config.yaml
n_layer: 8
d_model: 384
n_head: 6
n_kv_head: 6
head_dim: 64
d_mlp: 1536
vocab_size: 2048
activation: "silu"
norm: "layernorm"
norm_place: "pre"
norm_eps: 1e-05
positions: "learned"
qk_norm: false
attn_scale: 0.125
bias: "none"
tie_embeddings: false
parallel_block: true
init: "normal"
init_std_qkv: 0.0321
init_std_o: 0.0
init_std_up: 0.0321
init_std_down: 0.0
optimizer: "cautious_adamw"
lr: 0.000531
lr_mult_qkv: 0.7
lr_mult_up: 0.73
beta1: 0.9
beta2: 0.98
lr_head: 0.00429
warmup_steps: 327
schedule: "wsd"
decay_fraction: 0.763
decay_shape: "pow"
final_lr_fraction: 0.0
batch_tokens: [32768, 65536, 131072, 262144]
seq_len: 512
doc_mask: false
z_loss: 0.0001
train_tokens: 366700000
steps: 3878
dataset: "wikipedia_en"
MLP neurons of a small language model. Each row is named by its layer, matrix (up: input weights) and neuron, and shows model dimensions 288-383. Each number is 128 + 32 x the weight over its row's rms, rounded and kept within 0 to 255. Numbers have three digits each.
Before each neuron's rows is what it responds to, as a language model described it from the Wikipedia text at the highest values.

Responds to: Mainly period and century after an era name or ordinal (Heian period, 5th century); also follow in follow-up and first pieces of words (le-vel, con-sonant).
L4.up784:105109144109160162085119112109172136091148146101130103092142186150147128113093082151096190175156167121157179169075140108118165158088152198105074075183133123136101107090140130139197116174127073195170113113137143138078084135130152145119155074109127166104194068115092117097119109107126122114

Responds to: Opening or middle pieces of words split into several tokens, like pe(ak), T-rib-(unal), polit-ician, res-ident, plus Team in results-table headers.
L3.up315:176122215114111146122109108156170203113121094108132092112052113139148166129165129143113122169175180113148204120128094147160129048132125099185136094137143096106134132126114156141096121133119172111168152127109137126175106090131113087148111019073119131032135083173129117125097107136128087126

Responds to: En dashes joining year ranges (2020–2021, 1984–85) and % signs after numbers in tables, plus word-final suffix pieces like -ive, -ory, -ian.
L5.up1257:144175092055118074130134128179097076107096153095072116134168148103149105129088117152100110105126082197163101020164160102170149135167139146140128182129129111108181168124087102093133108133077096132250118101103090123066111173151117141142141081155099093201109100056084070163115175140170149106

Responds to: Mostly the token man, either as the word (young man) or as the start of longer words (manage, manoeuvre, manufacturer), plus weaker mid-word pieces such as merican in American and ecut in executive.
L4.up247:085110136234099181100129096115096097081184123169098122137144158172143142186133122107136175125134148174121115176160099132159137146097110157125115101083100148141114117113159058096170094159151098205146112103127118145101154131123190154132176169109122121070154073087097077110074168119129136119

Responds to: The subword "ine" closing or inside words and names, such as Eng-ine-ering, Krist-ine, rout-ine, am-ine; rarely other mid-word pieces or " against".
L5.up59:093177119074082098161078087113174176131096047105151082073129142139113095136098125133101114160127102134157107155168144137143153152130160127119142188129146100064113123132107099127144129138145161095144135161193131120104097115138050140168075127186220104136127148120121101155160122147084085049

Responds to: Final subword pieces that finish a split word, mostly "ation" as in relation, Confederation, preparation, Foundation, also "ave" in Dave and "ady" in already.
L4.up397:110182144102103095133121118098111138178093166108087114164076122124178123151058131147114083110140133163170162150173094152095089128152081156182139073111090116138096139159149078159159137162179121210167183106118088108138103147143147140182127095057110170073109089061123063101091116072127176120

Responds to: Closing word pieces that complete a word split across tokens, especially -ance (balance, finance, appearance) and -ry (rivalry, country).
L3.up704:137088086138094112197129143135132123104120133081123162163195137037099061135101143168164087160089134123126131138077167132184126145126100135177166176130108081175175137139132199104135136126128076160147094130181139121125089129137115132143177106146108175149140131177116155117129121121141129142

Responds to: Single digits and pipe separators inside Wikipedia tables and stat listings, such as scores, years, dates and race results (5, 2007, 12.4).
L3.up1365:172144120142118065198169086124120100116167126108073144159115179135174110093089120110149192143138140110178140083138085142091151137165150084114145111111137151120177137124133112181095110133108087130112168111070094124100176062123125136162096116161126141168111144153107179106048150129100095161

Responds to: Final subword pieces that complete a word split after its stem, mostly -ation as in foundation, occupation, operation, plus -ics, -ated, -ts.
L5.up402:137166126142132152107108112094093110153160111066148162176175095125154205106154104148144176110193127121109081123163136126140122156112149149140157104102073219083113109087127125100124146110125130114121031161168159136163161157122173154119181110133136134114047141109127114187137128102091176135

Responds to: Mostly the -ency ending of nouns (Regency, agency, frequency, latency), plus other mid-word pieces (-own, -port, -ral, -ult) and words such as its, can, received.
L3.up904:131126222141132151158136149125097112147216082086137113156137112165143172131126112093151137160159142087144071172108110095113136109135124110163139169179096173171172121122143139117138176096072088151092114147153156086130069112135134146116132048147140071153119094101107036146128120100082133111

Responds to: Word-internal or final pieces that finish a multi-token word, especially -ants (inhabitants, Protestants, consonants) and -ecut (executed, consecutive), plus bro-, -ather.
L3.up1505:081135115129171112109107095128135061148202059114168134131210150104228101144133098138116118111081082200144074106175182114122175105144127146109116135140162145122157150088114159092150080144122169114098132117150103094095180156168169183098137184148120139161141126115123085108132139138097082108

Responds to: Word pieces inside or starting longer words split into several tokens, such as ann in anniversary, rest in wrestler, ious in luxurious; also sentence-initial On and series.
L3.up865:139088137106176137123140115102143115103183221100140142144154128170224173130120143118106090114075120174093046177126121076091133188146083132174105097122115173110132134094114112130104155161148099176108101156212101079091106081109132136098138103121146107133158094129094151160145122143130205140

Responds to: Fires on pipe separators and the space or digit opening the next cell in number-heavy wiki tables, such as sports stats rows, listings, scoreboards; also semicolons in lists.
L5.up451:143125148105116074110130109123131062146153157113148167146132155078212110122117133147153156137151184090144156136131090112156100139105148094104134135143147125124150127147159102177123117138176126107122163098135089104140144114117190206138143131090165176160158126097173167111091086147149082144

Responds to: Word-internal pieces that fix a predictable ending, like oll in Collins or polling, stit in institute, ors in endorser; also final |---| table-header separators and such before as.
L4.up31:113126099166138134117002069123068084113120094143138094120136108132151108119118166134124200115177124152126108155211109100123196128183138111095121131069134120133108084081106131107126069166108153151096102141157151082105129149120154140123111169136167078138122157089168125122135108154186109172

Responds to: Word pieces inside longer words whose ending follows, like And in Andrea/Andrés, ran in ranked, -ics, bl in black; also census %.
L4.up59:108075061168143080085072067171120074126075113184162141131076058123159119146085114141111121110096160153134161123165134149159131118141063074077138078068183121115127134113131200142111165078129151155136117123107122145123136132135140088152145084155120179090162182127193136090112127165138086085

Responds to: Word-piece fragments that continue or complete a word split across tokens, like ore in Singapore/store/explore, Be in Beer/Beam, pe in peacetime; weaker on called, named, and heading endings.
L4.up1000:134095175125141196056148111084152107102156114061117158143140122162111143105156115133106063194167141145101129145115160095172123131106120137156157121113127169134193132113101146162121164145127081170109159127150125200112073082118120197148158029091116110054133122116101160140099172073139101060

Responds to: Mostly final word pieces that complete a split word, such as ement, ade, ured, ined, plus "follow" before -ed/-s and a few sport/table words like Division and five.
L3.up1003:070147155177104151134110138136206174123132092158106141156069160057115128158111153130114131145095127083153156085104128172118115113118111131179140115101145075140179136122129120168154135149103117153123107132076152072096062137119129115160140068110130088160098078100123108132160140173125162068

Responds to: Word pieces completing a word split mid-spelling, especially "ver" (beverage, several, vertex, ever), plus ash, ious, ive, orn.
L4.up1342:133156211126137150201072110144103127118151140086139115122135189070225139085169131120123131140117103150134112117168132181113073078159133079102125145145097100129125100123139097081127143120150165076143104127139181082150089135137110131098089165119179095156158094171129070143107105117115132084

Responds to: Opening quotation marks after verbs like called, said, writes, plus the next word after a sentence subject (has, which, no) or a title line.
L4.up1377:168094167089085102101172086104130106117090100049124126149146116084144101141156188154147146132112114177116106104106133143172120128135158081148126146112102163112129110124092128140094075101161101098085127080123096136126135148172125118139162135080097175071143193129119175130053127077148215172

Responds to: Word-piece continuations inside unusually split words, such as duc in producer and Educated, erson in person, and ents in documents; also percent signs after numbers in statistics.
L3.up1268:148108180111118141119159113120148151157129155022099102169091155155139060123086165123131161137147169175123154132076114099174114172131096176184129093125130115142152110137091140141160145137091109116163092015097158155058117179200142131111124088090145087114087128097138104132107128153126113102

Responds to: Word pieces inside or opening longer words split into several tokens, such as Bolshev-ik-s, dep-artment, con-cept, adv-antage, Ex-ample, plus partial non-Latin characters.
L3.up1161:063100068153181091128129061147114153094133120145101140145149184156119180101142131141107139155152090116067123146141065196126141138177112160105100167095097118057090089162150119087141130161136150157161110131125145095111126121127053133145206137104203133152187135092159066133138110127166156121

Responds to: Byte pieces of accented or non-Latin letters inside proper names, e.g. kanji in Suzuki (鈴木), Hänsel, Lúcio, Västra, Trần Văn.
L5.up1347:159146163137136090211179164077199149122164137074123100152141205159177163140152139103152095130126171127149145137161080132127090094072098091116145123086115119102118144109120115115113121105120104130170107097148104113160174123117160144166152096150143173131137070112124179126089091167074195168

Responds to: Inner or final word pieces such as "ore" (Singapore, Salvatore, score, storey) and "act" (impact, artifact, manufacturing), plus scattered other fragments.
L3.up1059:113148197120144140174128157133148156114171098117148109140154166168117145173113127088134130116141109098123072175123161107138143098149139195161118128164158125141119147184108111107167147127144158151143139154178128100074117082164175184194129100123150118166167155126088097136112164132103177109

Responds to: Word-piece fragments inside longer words, like -wn in drawn/thrown/crown, -rew in Andrew, eng-ine-er, count-ry; also standalone led, from, has.
L4.up622:117093086093083126047131119171088158140197096133134161133138116122111082107161148147147145118111144151147154076045103151127094123124099124158153111170130110176179170046149149126111129072136098110107125080165110134150184118135098080135149073092075159116107116199153153157102103138132156095

Responds to: Mostly "until" ending a time span in biographies (until 2005, until his surrender), plus scattered mid-word pieces (ision, ale, all) and stray byte tokens.
L3.up103:135157120160130155164076118135091162070162143174126129096137122129120200078120142078146104152089080115092184098151152106073117105122133124119124123118125154133110109054137133125134120087108102122207147107185108117078088120079078154145135124147105062121134115083110119231168110149135181118

Responds to: Perfect-tense auxiliaries have, has, had, mostly after "to" in reputed/appeared/was to have and before "been"; occasionally mid-word pieces (sour-ces, stud-ied, ne-ighboring).
L4.up1272:117109190095139143159157067119189169114120128085111114124142090143101124111061123112134110146142137103139131041170127192110108227122079186150155157119069086183090145128119110144126103107119168159122107165139101077175106074128165093131119155149174050153117092110126143127143123075073100149

Responds to: Fires on pipe separators closing a table cell after a name, year or score, and on final digits of years like 1994, 2007.
L4.up1081:150129149131114066162198139112119143139111122097126113163092183177171127135133128120134110123161142072201114088127069090136086129119161085107163178155128119140127121140124105215078170137084165087148170142125078127093114094131128128153140109127150130135133129106138138154092157202092139172

Responds to: Final word pieces that complete a split word, mostly -ody in body, -ation, -ement, plus % after numbers, as in b-ody, educ-ation, agre-ement.
L3.up536:153126125149154108138138140117170148127114153097156116124078167046110048120070109157135119120126181105124114169160098135160128143116073117118134140077170128119134125167123129132086068143089144165085107127181106106077168136130154124156128121108187127083036167111143178161112133160073147131

Responds to: Interior pieces of split words (c-andid-ate, le-aving, h-aving), prefixes sub-/em-, auxiliary has/have before been, and well in "as well as".
L3.up713:155126042152150099139160113088145106123114196084096106166120175095091165094101107158098101142108137106108082102149128127160168190095135169132110100084116077113061144108107114087120152156094112112107129160082118178109086106200107130169200115116186133090124164118133232147110147129113130177